Weights of a small GPT-style language model, trained from scratch on English Wikipedia.
Size: width 256, 4 heads of 64, 7.99M parameters.
Architecture: RMSNorm before each block, capped logits.
Training: a variant of Muon for these matrices, 166M tokens, 5054 steps.
MLP neurons of a small language model. Each row is named by its layer, matrix (down: output weights) and neuron, and shows model dimensions 128-255. Each number is 128 + 32 x the weight over its row's rms, rounded and kept within 0 to 255. A neuron's up and down rows have the sign that makes its largest values positive.
A block is one neuron, or neurons of one layer that tend to fire together. After each block is what it responds to, as a language model described it from the Wikipedia text at the highest values.

L3.down151 [ 80 111 211  67 148 176 171  97 164 122 128 111 161 128 135 106 143  93 103 160 111 164 101 114 107 146  76  51 119 189 159 114 135 162  94 139 135 156  55 109 178  94  84 175 160 176  68  85 164  73 121  95 118  87 120 135 162  95 102 124 147 100 211 159 135 115 119  76 106  93 157 105 119  88  93 113  65 120 119 154 110 136 184 120 114 182 168 159 106 163 114 149 109 159 112 128 136 129 130 141 143 126 111 119 166 134 116 212 156 128 160 160 113  96 148 191 119 114 150 119 104 129 110  89 112  77 161 135]
Responds to: Sentence-opening connectives

L4.down38 [143 124  90  92 119 145 139 124 172 125  98 157 127 113 166 133 162  94  94 132 106 154 123 151 166 161 135  67 157 131  80  89 163 128  97 151 149 134 150 167 117 160 133  61 151 121 177  95 152  73 192 101  88 113 116 116 124 124 132  84 123 105 159 133 141 143  80 184 132 161 109  78 111 106  88 141 130  87 115 145 137 187 159 198 139 114 103  69  67 104 196 150 118 113  88 121 133 120 192 135  84 103 181  69 180  93 128 166 164 101 104 178 137 153  84 158 112  66  77 115  91 162  77 166 134 101 172  96]
L4.down345 [144 171 147 116 106 122 102 142 126 136 114 133 124 188 155 184 126 130 103  64 152 134 125 184 149 171 119 162 155 167 109 131 115 106 149 129 122  71 106 103 158 165  89  54  63  87 161 123 139 128 132  99 143 150 163 181 174 120 134 123 116  77 176  93 140 151 155  75  51 125 108 166 157 116 131 181 154  25 151 129 174  33  80 124  81 113  69 162 157 161 124 146  89 125 114 110 152 117  96 146 131 163 149 126  90 109 144 188 182  84  70 159 128 121  52  68 176 129 157 171 156  71 127 111 160 117  86 148]
L4.down426 [ 89 173 142  88  99 154 191  92  95 116 102 153  37 177  91  81 127 127 127 169 161 137 165 166 102 146 133 140  82 130 137 112 198 134 147  77 141 141  66 150 168  96 122 164 102 114 139  65  97  46 113 112 105  88 165 127 129 127 146 126 187 143 135  97 150 182 152 119 147 118 109  94  91 196 229 178  74 149 178 147  98 103 149 123 183 123 101 136 155 137 135 166 118 143 139 161  95 138 141 107 134 106 170  75 124 106 169 152 109 149  61 154 155  98  93 116 129 131 103  77 106 133 106  71  90 132 146 144]
L4.down645 [177 105 116  84 151 102 150 170 128  48 126 114 184 141 169 138 120 105  97 140 157 127  95 135 135 119 113  89 154 137  86 152 118 120 139 108 126 151 102 137 116 160 171 194 191 148  95  57  78 109 129 186 106  72 142 128 126 121 107 169 135  76 117 151  75  82 138 117  92 117 182 180 205 204 117 136  72 134 141 142 191 130 132 154 128 175 139 126  98 183 164 124 138 164 144 101 129 168 127 129 137 155 142 125 149 150 151  80  97 135 101 180 150 182 111 130 124 127  22 137 136 128 141  88 145  85 185 156]
Responds to: Clause-opening word after comma

L5.down0 [ 76  93 135 173 117  93 154  59 205 144 143  99  95 165  99 130 142 195 159 123 115 154 177 176 128 149 113 163  77 142  97 125 154 188  85 119  92 181 109  49 132  95 170 107 126 183 128 146 112 145  54 150 139 153 125 184  91 109 116 104 101  88 145  84  87 129 170 171 147 159 118 107 161 155 137  75 173 130  87 127 137 165 171 126 155 124 130 137 121  98 145  97 100 178  99  99  95 161 154 160  79 152 114 116 143 128  98  96 140 159 175 176 113 144  81  92 117 128 121 153 137 103 111 106  96 141 143 153]
L5.down27 [164  88 123 133 158 154 140 116 156 131 136 109  48 118  85 145  92 140 171 138 110  97 155 133 120 165 142 197 117 147 104 187 146  86 165 139 160 136 167  84 108 120  92 184  89 119  65 116 179 154 141 140 121 159 147 130 154  94 148 118 102 127 134 153  94 104 174  84 110 111 129 150 129 163 100 137 122 189 135  59 102 136  80 150  97 121 189 154 117 197 149 109 111 128 144 117 159 182 155 145  55  89 138 124 104 147 174 116 149 138 118 109  91 155 223  71 128 126 165  81 139 175 149 132 146 150 144 125]
L5.down119 [171 143 110 142 117 152 122 122 160  89 180 125 170  85 158 212 178 114 120 138  94 130  84 132 128 116  94  97 160 102 117  87 122 158 135 149 148 128  71 174  92 144 113 164 116 118 188 139  51 163 110  92 136 141  86 120 108 101  98 127 148  84 147 112 152 145 159 129 128 119 172 129 157 176 118 178 131 146  64 101  89 143 113 121 142 116  80 199 145  74 123 179 113 176  61  57  89 114  78 191 154 140  95 102 153 167 169 165 195 132 146 123 153 115 158 113 187  94 144 154 157 169 126 138 131 129 134 133]
L5.down217 [129 198 213  56 107 134 130 124 131 151 134  95 111 143 145  85 138 103 108 123  89 147 157 153 158 107 156 118  91 125 117 168 117 157  66 108 146  83  86 142 185 121 141 122 129 148  89  89 129 165  97 123 114 103 136 187 155  97 151 124 162 101 155 131  58 113 131 183 154  96 124  92 107 119  84 113 162 105 140 107  46 116 113 158 100 127  86 122 131 118 200 171 115 147 166 106 120 138 104 111 133 184  81 112 141 167 113 114 121 138 149 100 145 103 114 158  95 150 148 144 119 117 153 183 210 134 141 137]
L5.down272 [ 86 102 114  85 133 142  98 103 135 140  81 159 109 130 160  73 137  98 120  82  97 151 123 124 116 201 108 150 104 151 108 153 149 174  74  77 124 138 147  98 154  85 148 138 117 125 114  95 110  77 156  84 158  87 189 187  68 106  98 122 113 148 135 127 110  87 139 135 154 150 159 220 162  95 142 115 139  99 121 153  70 155 224 184 172  99 117  63 126 103 126 134 131 112  71 151 115 149 139 135 146 139 151 124 120 117 141  97  90  94 153 135 135 125 201 236 150 109  79  95 114 101 162  60 107 100 119 124]
L5.down327 [ 84  72  75 120 102  78 170 153 167  90 137  92 166 109 161 106 163 140 170 136 124 145  93 145 105 100 137 191 203 111 185 171 124 114 123  78 156  71 145  96 102 182 135  74 161  90  85 108  86 119 132 116 139 103 214 117 123 128 163 137 130 140 156 137  77 130  86 176 115 141 144 119 160 142 139 135 128 103 145 109 167 142 140 159  79 110 171 105  77 149 145 119 118 139 166 123 154  99 156 106 124 172 110  99 102 131 118 161 138  91 170 114 133 153 212 115 118  96 138 129  93 136 120 179 133 124 110 114]
L5.down340 [166 132 112 142 116  85 147 122 136 141 174  90 152 126 142 167 142 138 159 158 136 106 230 121  99 152 118 157 158  77  76 137 124 132 178 100 119 119 142 125  85 163 158 161 159 117  96 127  79 147 178  85 120 160  87 116  83  97 159 176 164  95 151 159 102 132 147 132  94 174 136 142 187 198 155 126 132 115 133 104  99 143 130 152  71 185 126 128  64  77 174 155 200 153 148 128  92 150 146 155 112 134  92 139 136  96  46 105 121 127  96 166 133 123 105 166 124  76 150 106 155 121 155 176 143 175 122 107]
L5.down388 [146 115  80 124 118  96 169 119 134 136 139 150 154 114  68 177 111  96 108 120 158 109 161 127 187 111  82  81  79 101  99 133 146 174 187 140 109 107 198 128 113 109 126 100 126 121 169  87 162 146 129  98 121 138  90 100 134 148  96 145  49 144 140 116  72 180 160 151 163 114 108 104 226  97 158 124 182 123 130 145  83 116 152 151  70 112 111 118 126 156 119 101 132 104 144  94 175 137 155 109 145 136  92 139 140 163 142 136 109 109 148 137 170  94 128 124  98 107  97  75 152 135 189 148 156 109 142 151]
L5.down478 [ 85 105 142 117 205 186 158  99  92  80 135 107 101 128  84  64  96 163 135 114 121 109 125 127 187 151 134 129 126 128 131  88  80 130 138 110 171 115 165 104 150 150 139 133  75  45 146 130 155 128 189 201 160 144 126  97 128  45 145 114 140 118 116 152 132 123 107  77 114 118 164 161 122 151  80 138 117 120 137 125  64 103 149  83 123 183 100 169 123 139 179 160 118 106 145  74 159 170 104 188 111 150  80  53 137 157  65 167 150  86  69 148 135 174 193  93  60 103 123 125 112  76 127 103 145  93 179 143]
L5.down499 [ 95 172  94 184 132 165 171 168 177  95 159 158 167 102 135 156 150  96 110 131  82 126 155 142 123 145 116  95  69 164  96 186 115 115 164 118 109 115 124 125 142  45  63 161 146 163 123  93  72 157 196 124 111 117 139 124 108 109  83 158  56 132 115 126  82  86 140 145  92 105  96 111 118 159 148 103  99 116 182 159  99  98 103 132  93 117  36 129 137 156 151 155 152 131 117 135 135 121 197  83 147 158 141 117 151 118 159 153 150 123 177 173  79 147 106 164  74  61 103  91 151 126 129 116 126 107 126 159]
L5.down521 [143 145 129 164 129 193 161 155 146 106  81 103 117 157 109 112  97 113  99 118  96 137 125 107 130 116 133 169 127 162 152 160 104  95  68 135 103 142 156 122  87  85 136 145 137 182 112 126 143 159  85  84 130 116 118 101  99 159 175 118 117 140 124 136 107 110 145 136 130 152 168 140 106 141 131  82 141 130 179 152 112 138 177 199 146 132 133 146  84 143  68 142 120  96  68  97 103 170 112  79 128 120  75 121 134 105 185 186 100 106 126 117 137 145  93 128  84 151  42 140 102 135 141 104 127 145 122  98]
L5.down591 [ 77 117 128 148 109 131 126 144 151 179  80  27 125 105 110  74 110 164 112 112 122 164 119 193 127 170 130 188 108 154 132  74 107 123 133 135 107 151 105 136 181 130  92  92 133 107 140 144 141 118 147 120 121  98 182 106 114 122  72 139 187 132 130 110 107 155 131 142 190 140 202 130 119 123 154 121 129 148 130 139 130 131 132 109 138 138 133 121 149  81 125 114 116 129 162 175  95 112 129 123 174  79 147 154 160 145 125 123 138 116 118 180  71  95 160 142  98 174  81 143  57  85 185  53 100  78 107  77]
L5.down638 [ 97 108 187 109 110 130 215 173 177 167 158 154 125 102 113 108 111  60 125  71 170 158 158 207  91 109 178  77 118 126 107 146 157 184 153 109 107 141 145 131 176  83 153 141 175 171 161  98  99 114 120 164 157 102 113 151 159  93 106 138 168 153 160 140 125 114 147 160 216 134 110  98 158 143 152 165 114 162  45  92 140 164 152 130 165 133 115 129 108  95 139 130 108 110 144 103 129 148 130  87 142 143 151 170 113   0 112 131 161 134 163 188 149 153 175 111  86 105 103  74 127 135 143 146 130 185 179  86]
L5.down648 [150 110 140 177 113 125 152 108 112 174 185  70 104 156 126  98 136 200  92  95 130 125 122 162 189  65 109 127 118 106 132 120 132  98  93 179 116  99  98 147 140  69  87 174 110 142 133  93 119 138 137 161 165  94 118 162 125 175 134  71 204  58 134  75  92  87 142 108 120 172 147 106 110 156 130  92  93  84 113  80 192 117 159  82  70  92 113 164  60  93 126 100 183 129 184 135 148 136 117 175 133 120 106 206  76 111 152 132 177 127 124 140 165 104  97 153 154  94 123 183 158 128 170 131 109 124 112 117]
L5.down690 [181  86 119 105 127 101 113 122 108 100 164  83 137 112  66 156 108 173 122 123 105  45 110 132 134  96  93 129 164 126  97  84 127 137 125 191 136 122  91 146 101  73  97 166 125  94 144  90  92 110  71 177 108  68 155 209 147 157 117 197 122 135 166 163 154 144 156 192 146 160 148 156 100 148 145 119 131 147 107  96 160  84 114 118 124 140  98 136 101 131 136 114 157  94 147 120 140 108 143 141 108 114  53 116  78 171 111 143 110 115 147  89 155 138  71  53  86 137 127 144 149 138 112 118  62  75 131 138]
L5.down699 [143  86 135 143 149 121 163 144 135 134 145  77 146  94 128 114  94 195 126  74 115 143 106  48  87 124 152 141  67 101 133 209 121  91 154 154 138 139  95 106  98 119  85 138 111 146  62 101 137 139 152 162 158 144 139 145  82 149 105 147 153 146 175 111 124 109 117  95 129 132 133 188 124 153 161 143 124 157 196 123 107 130 180  91 107 136 107 139  90 127 117  93 150 105 164 115 119 142 131 151  88 173 124 123 139 144 135 132 135 140  72 118 106  93  84 150 112 113 133 186 181  72 121 129 128 146  99 142]
Responds to: Sentence-opening "In" prepositions

L5.down33 [194  99 111 160 107 172 180 134 119 111  78 122 155 149 127 119 178 198 107 148 157 169  67 110 126 118  74 194 147  86 104 164 152 127 102 178 103 126 138 139 117 104 112  95  83  97 170 131 179  90 154 118 145 142 126 119 117 131 128 118 144 121 142 151 108 128 167 145  95 108  82  82 144 137 203 191 111 182 145 103 130 104 118  59 148 163 103 120 123 139  97 183 127 136  95 129 153 129  86 100 123  78 202 152  98 195 123 125 110 171 126 141 178 105 161 123 166 174  91 159 186 179 125  85 179 125  90  86]
L5.down37 [130 134  98 177 113  93 156  67 114  97  98  85 103 134  84 161 106 105 153 125 130 117 102  92 156 145 154 191 177 129 128 120 117 140 102 179 135 146 135 123 100 158 146 157 134 140 142 155  82 102 130 185  62 129 172 100 193 102  85 141 140 132 101 148  42 193 153 168 132 137 105 132  88 130  95  40 164  88 107 132 104  92 139  90 194 108 145 136  83  98 145  89 170 143 155  95 167 129 166 145 132 175  80 145 134 127 113  94  76 153 151  69 110 108  95 142 144 174  75 124  95 145 141  74 120 122 137 103]
L5.down38 [ 79 168 180 154 138 125 129 149 131 191 129  79 165 110 126 154 137 116 153 144 107 153 153 154 149 202  86 100 149 178 123 169 146 148 155  89 107 185 131  76 153 121 126 111 101 157 120 122 116 137  89 119 177  67  90 133 161 124 178 106 113  82 141 126 103 144 156 111 173 156 144 195 123 105  83 127 152 101 184 121 144  84 187 133  99  98  84 110 120 171  73 113  98 135 148 131 136 115 165 137 168 113 168 100 160 118  88 129 125 163 167  59 100 123  74 150  95 119 140 160 133 121 131 127 117 130 142 154]
L5.down91 [154 135 145  62 125 131 105 140 136 147  89 102 168 192 136 103 123 105 119 150  85 121 148 161 107 122 155 153  86 144 119 107 140 232 104 138 158 111  89 143 120 134 211  53  78 130 123 157  86  80 119 141 185  68 150 137 138 105 104 111 138 162 101 164 175  65 124 140  93 125 134 135 144  86 159 144 142 131  79 127 110 159 147 151 146 100  69 146 114 104  92 106 188  96  66 101  57 171  96 147 103 205  89  97 174 139 121 146 142 157 109  94 107 154  45 158 140 133 133 139 171 108 150 151 180 125 137 154]
L5.down226 [159 125  81 159 121 139 103 133 106 133  79  63 144 177 137 158 178 110 157 151 140 108 129 146 101 190 114 157  60  82 162 159  98 125 123  87 118 107 173  95 123 114 161 121 170 176 144 141 128 129 116 159 109 114 143 168 161 149 178 172 139 140 143  98  94 135 126 123 112 183  93  85 131 106  81 112 151 109 135 142  49  82  96 174 106 103  82 123 120 123 130 140  86  85 124 127 113  68 102 132  59 111  79 164 152 169 156 146 114  27 152 144  98 126 138 109 111  69  87 124 114 130 123 112 145 115 179 147]
L5.down229 [137 152  96 152 134 143 153 137 107 172  79 174 127 157 166  94 144 129 153 135 142 157 106 131 164 140  96 154 146 107 162 120 142 168 105 158 166 120 148 148 119 168 174 121 203 148 145 147 153  99  73 158 141 166 124 161  62  98 113 108 106  84 171 202 105 137 132 151 127 110 210  59 179 102 117  98 143 117 121 150 122 143 141 129 143  86 175 171 134 123 134  70 138 140 142 153  95 149 125 132 133 194 111 101 131 231 202 149 136 133  98 195 146 119 130 169 130  75 122  36 114 113  89 125  78 103 116 111]
L5.down322 [149 205 119 164 133 109 117 134 169 133 113 180 123 131 101 182 160 113 148  80 206 162  86  74 156 120 122  42 107 130 169  59 163 138 148 130 115 172 183 105 135 144 188 145 112 141 129 117 110  97 103 157 168 114  82 134 138 162 122 134 151 133 105 144  81  65 178 107 118 157 175  68 113 154  70 141 129 187 140 124 126 156 139 136 139 151 124 135  97 160  95 111  98 104 168 161  90  89 139 104 126  73 116 154 151  87  88 185 119 148 100  95 141 138 138 137 163 122 152 139  94  83 129 181 153 113 155  88]
L5.down349 [ 92 133 128  96 128 139 111 126 129 157 140 145  82  86 203 147 108  83 111  90 121 169 103 106 115 100 152 129 149 100 140 137  82 138  77  88 122 139 133 133 155 140 114 210  89  70 145  95 104 116 117  80 108 159 119  67 128 102 165  98 131 151 129 201 107 129 119  75 124 118  99 169 113 155 148 165  91 135  99 130 148 120  88 126  56 122  96 111 123 133 147 139 133 161 114 136 119 155  96  60 166 114 138 142  97 120  71 140 146 112 140  58  73  94  55 151  83 141  98 106 145 213 185 161 132 114 149 118]
L5.down354 [ 92 109  83 110  74 132 145 153 144 135 122 101 127 133 129 107 158 113 130 111 143 122 123 186  95  95 140 132 130 192 174 110 105 128  93 143  91 111 137  71  72  71 108 183 178 109 137 116 156  92 130 154 145 126  70 156  90 162 152 133  39 189 162 130  79 139 138 138  92 148 149  91 199 139 175  97 128 122 118 100 130 143 105 141 151  97 163 104 140 121 111  98  64 140 152 154 132 110 111  78 144 147 112 135 105 123 168 117 162 162  76 152 157 142  91 172 172  97  88 135  99 152 145 159 110 113 142  88]
L5.down458 [139  86 119  60 199 143 179 198 141 130 144 121 141  79 111 137 199  99 156 160 153 178 104 182 143 127 131  50 104 136 116  93 102 152  83 103  39 126  51 156 151 147 121 115 167  62 142 146 143 124 126  92 138 157 112 149 105 101  85 123 157 136  99 127 123 112 152 124  76 129 118 152 119 165 146 165 101 107 160 127 123 130  92 172  79 206 132 131 106  87 145 128 100  96 109 155 126 130 132 153 131 140 115 121 149  91  88 193 151 114  74 117 123 105 114 165 188  95 147 155 135 150 103  94 129 151  80 159]
L5.down465 [122 159 158 112  82 191 139  98 146  65 155  93 188 164 121 151 196 135 119 140 126 136 171 131 120 100 127 140 137 140 176 128 115 178 122 130 108 148 117 172 128  84  69  89  35  94 124 135  95 153  63 121 152  80 169 177 146 125 133 124 105  65 161  78 136  97 158 126 164 150 112 103 148  78 135  97 112 167 154 136 137 178 184  79  91 117  91 150 138 125  75 149 172 123 166 141  96 101 155 133 147 133 105 166 133  77 121 109 164 139 154 117  69  78 100 153 111  73 132 120 120 155  80 130 108 116 169 127]
L5.down491 [119 125 143 134  98 167 115 174 146 153 136 142  79 134 100 107 127 177 173  99  61 131 129 136  79 133  99  54  90 109 153 117  92 111 101 127 101 150 136  49 130  60 159 177 164 107 189 140 120 186  97 121 196 141 142 156 117 123  84 176 127 112 147 161 114 122 133 108 201 167 133  81 178 141 123  77 118 144  80 176  94  80 183  80 174  99 132 100  80 119 161 137 145 108 121 102 111 145 141 185 130 174 148 112 166  42 122 141 124 146 154 112 106 117 116 135 184 163 138 136 130 119 114 115 145 126 154 151]
L5.down530 [164  78 110 152 136 123 128  79 135 112 161 113  75 150 107  80  59 154 170 189 170 134 149 103 177  97 123 157 150  89 167 102 128 117 142 116 194 150 102  74 104 157 136 121 139 159 114 180 151 153 157 100 199 133  85 167 143 141 108 139 179 132 140 136  93 113 131 103 154 125 164 153 139 159 137 102 132 168 123  81 214 153 133 136 136 164 125 127 102 120 129  92 155  90 157 171 130 139  88 185  99 131 136 134  61 134  97 144 121 126  90 109  87  87 153 172 154 153 154 183 159  70 134 146 171 168 142 160]
L5.down547 [107 136 118 156 112 152 138 155  78 123  91 154 166 136 123 116 152 144 102 100 118 133  86 159 108 127 140  75 123  43 143 210 115 119 128 134 142 163 126  76 146 181 152 124 152  72 152 105 169  97 153 131  48 135 128 148 102 146  97 128 114 143 158 108  86  68 148 111  99 160 155  76 119 142  79 163 146  58 126  96 102 165  83 154 127 105 142 130 154 155 114  85 101 110 117 101  62 146  40 123 108  88 135 142 122 115 183  96 149 130 143 159  78 186 130 134 126 120  83 102  58  87 146 128 105 170 103  73]
L5.down578 [108 151 108 162 111 179 145 113 137 170 132  91 108  84 181 123 107 116  85  94 131  91  67 102  95 159 117 154 143  66 167 112 186 140  90 158 158 120 114 136 101 141 146 121 120 111 172 124 161  76  80 133  40  90 171 117 137  88 164 141 109 133  81 140 108  86 121  81 101 124 115 132 164 132  95  81 136  90 140 146 139 143 148  95 169 141 129 162 138 152 129  36 133 119 121 145 118 169 155 117 126  51  92 102 122 108 135 111 178 107 126 101 111  98  80  85 100  84 191 129 125 147 165  91 135  64 135 117]
L5.down622 [119 141 131 155  84  87 108 115 154  81 131 193 109 123 149 138 110  96  97 130  82 116 134 106 131 115 155 161 156 144  97 155 156 132 140  90  95 169 116  82 144 119 123 128 191 221 104 142 135 167  71 143 115  98 117 102 106 148 154 145 109 177 149 129 115 117 151 156 142 142  87  68 159 120 100  93 141 131 158 149 150 135  86 159 117  97 122 110  88  88 100  99 146 155 106 131 131 105 140 159 112 122 104 102 125 102 127 132 161 191 110 122 102 169 194 198 160 134 162 118 106 107 137 107 133 162 163  82]
Responds to: Ordinals and compass directions

L3.down580 [157 180 115 121 105 113 152 173 108 141 105 127 160 104 154 156  72 103  97 125  94 106 105 124 146 122  44 151 204 110 144 180 145 141  49 185 135 159  71 144 137  92 151 139  98 128 112 118 141 128 119  70 142 127 147 127 159 160 125 156  76 174 148 145  98 146 100 132 114 134 162 187 147 169 106 112 109 132 130 127 157  67 131  75 126 155 132 113 138 137 116 213 126 120 146  99 143 130 102  60 108  90 127 134 110 159 164  98  89 103  91 121 181 149 125 143 153 106  67 127 155 150 112  97 161  91 152 157]
Responds to: Compass directions and superlative endings

L4.down170 [146 162 162 113 168 169 150 127  93 162 120 119 141 183 146 148 142 142  93  99  78 180  86 111 185 170 106 210 152 133 103 138 126 141 207 128 208 161 141 163 101  97 168 116 134 129 120  76 156 219 142 120 106  98 148 132  96 103 115 163 112  77  97  36 136 128 141 147 126 100 155 168 156 115 160 114 114 107 125 148  80  98 134  76  65 121 116 136 121 188  96 120  40 127 167 139  89 150  69 171 102 110 178  74 142 163 120 134  95  95 158 108 119 124 182 158  89  83 144 133  73 158  71 112 126 142  69 104]
L4.down185 [122  82  97 150 202  85 151  92  82 118 127 108 102  94  48 155  67 119 142 169  44 110 141 136 110 111 152  96 122 143 170 156 110 164  77 180 171 125 135 141 142 142 160 131 147 131 131 146 153 126 188 111 123 166 118 122 149 162 133 131 108  86  59 113  66 110  95  54  80 113 139 133 110 138 116 118 120  97 110  91 125  92 116 103 149 152 137 175 137 165 213 165 105 146 138 133 109 143 140 119 122 139 111 115 105 136 113 123 150  80  75 157 150 199 140 126 113 186  94 120 110 122 152  85  72 108 139 157]
L4.down230 [131 147 137  96 116  81 188 112 129 151 139 169 129 110 141 106 155 129 180 107  74  63 122 127 147  87 118 111 132 111 141 188 119  76 138 180 138 124 106 136 145 128 137 101 178 104  68 124 176 125 100 150 157 132 159 113 130 118 185 147 147  56  82 110  67 163  99 132 164 131 100 145 153 118 151 164 121  40 138 172 102 127 196 116 170 100  67 126 159 165 152 165 165 148 133 109 201 129 123  93 165 159 141 100 106 116 158 173 104 110 127 169 100 171 111 146  66 131 135 131  90 145 184  94 103 122 148 121]
L4.down667 [ 50 130  81 109 154  71 164 112  97  87  86 171  72 140 102  95 137 187 157  73 126 154 157 137 162 131 138 181 167 131 149 147 117  67 196 135  87 158 128 126 139 169 172  78 189 125 115 109  96 169 162  75 140 121 121 120 123 121 162 133 163  71 121 142  73 134 165  89 123 165 191 107  96 120 156 141  98  97 157 131  57 126 145 170 125 143 131 147 170 156 123 108 130 118 149 134 129  74 118 114 117 194 154 101  82  89 117 201 143 124 108 135 116 160 108 109  86 115  81 147  75 148 150  88  75 189 166 111]
Responds to: Place-name boundary punctuation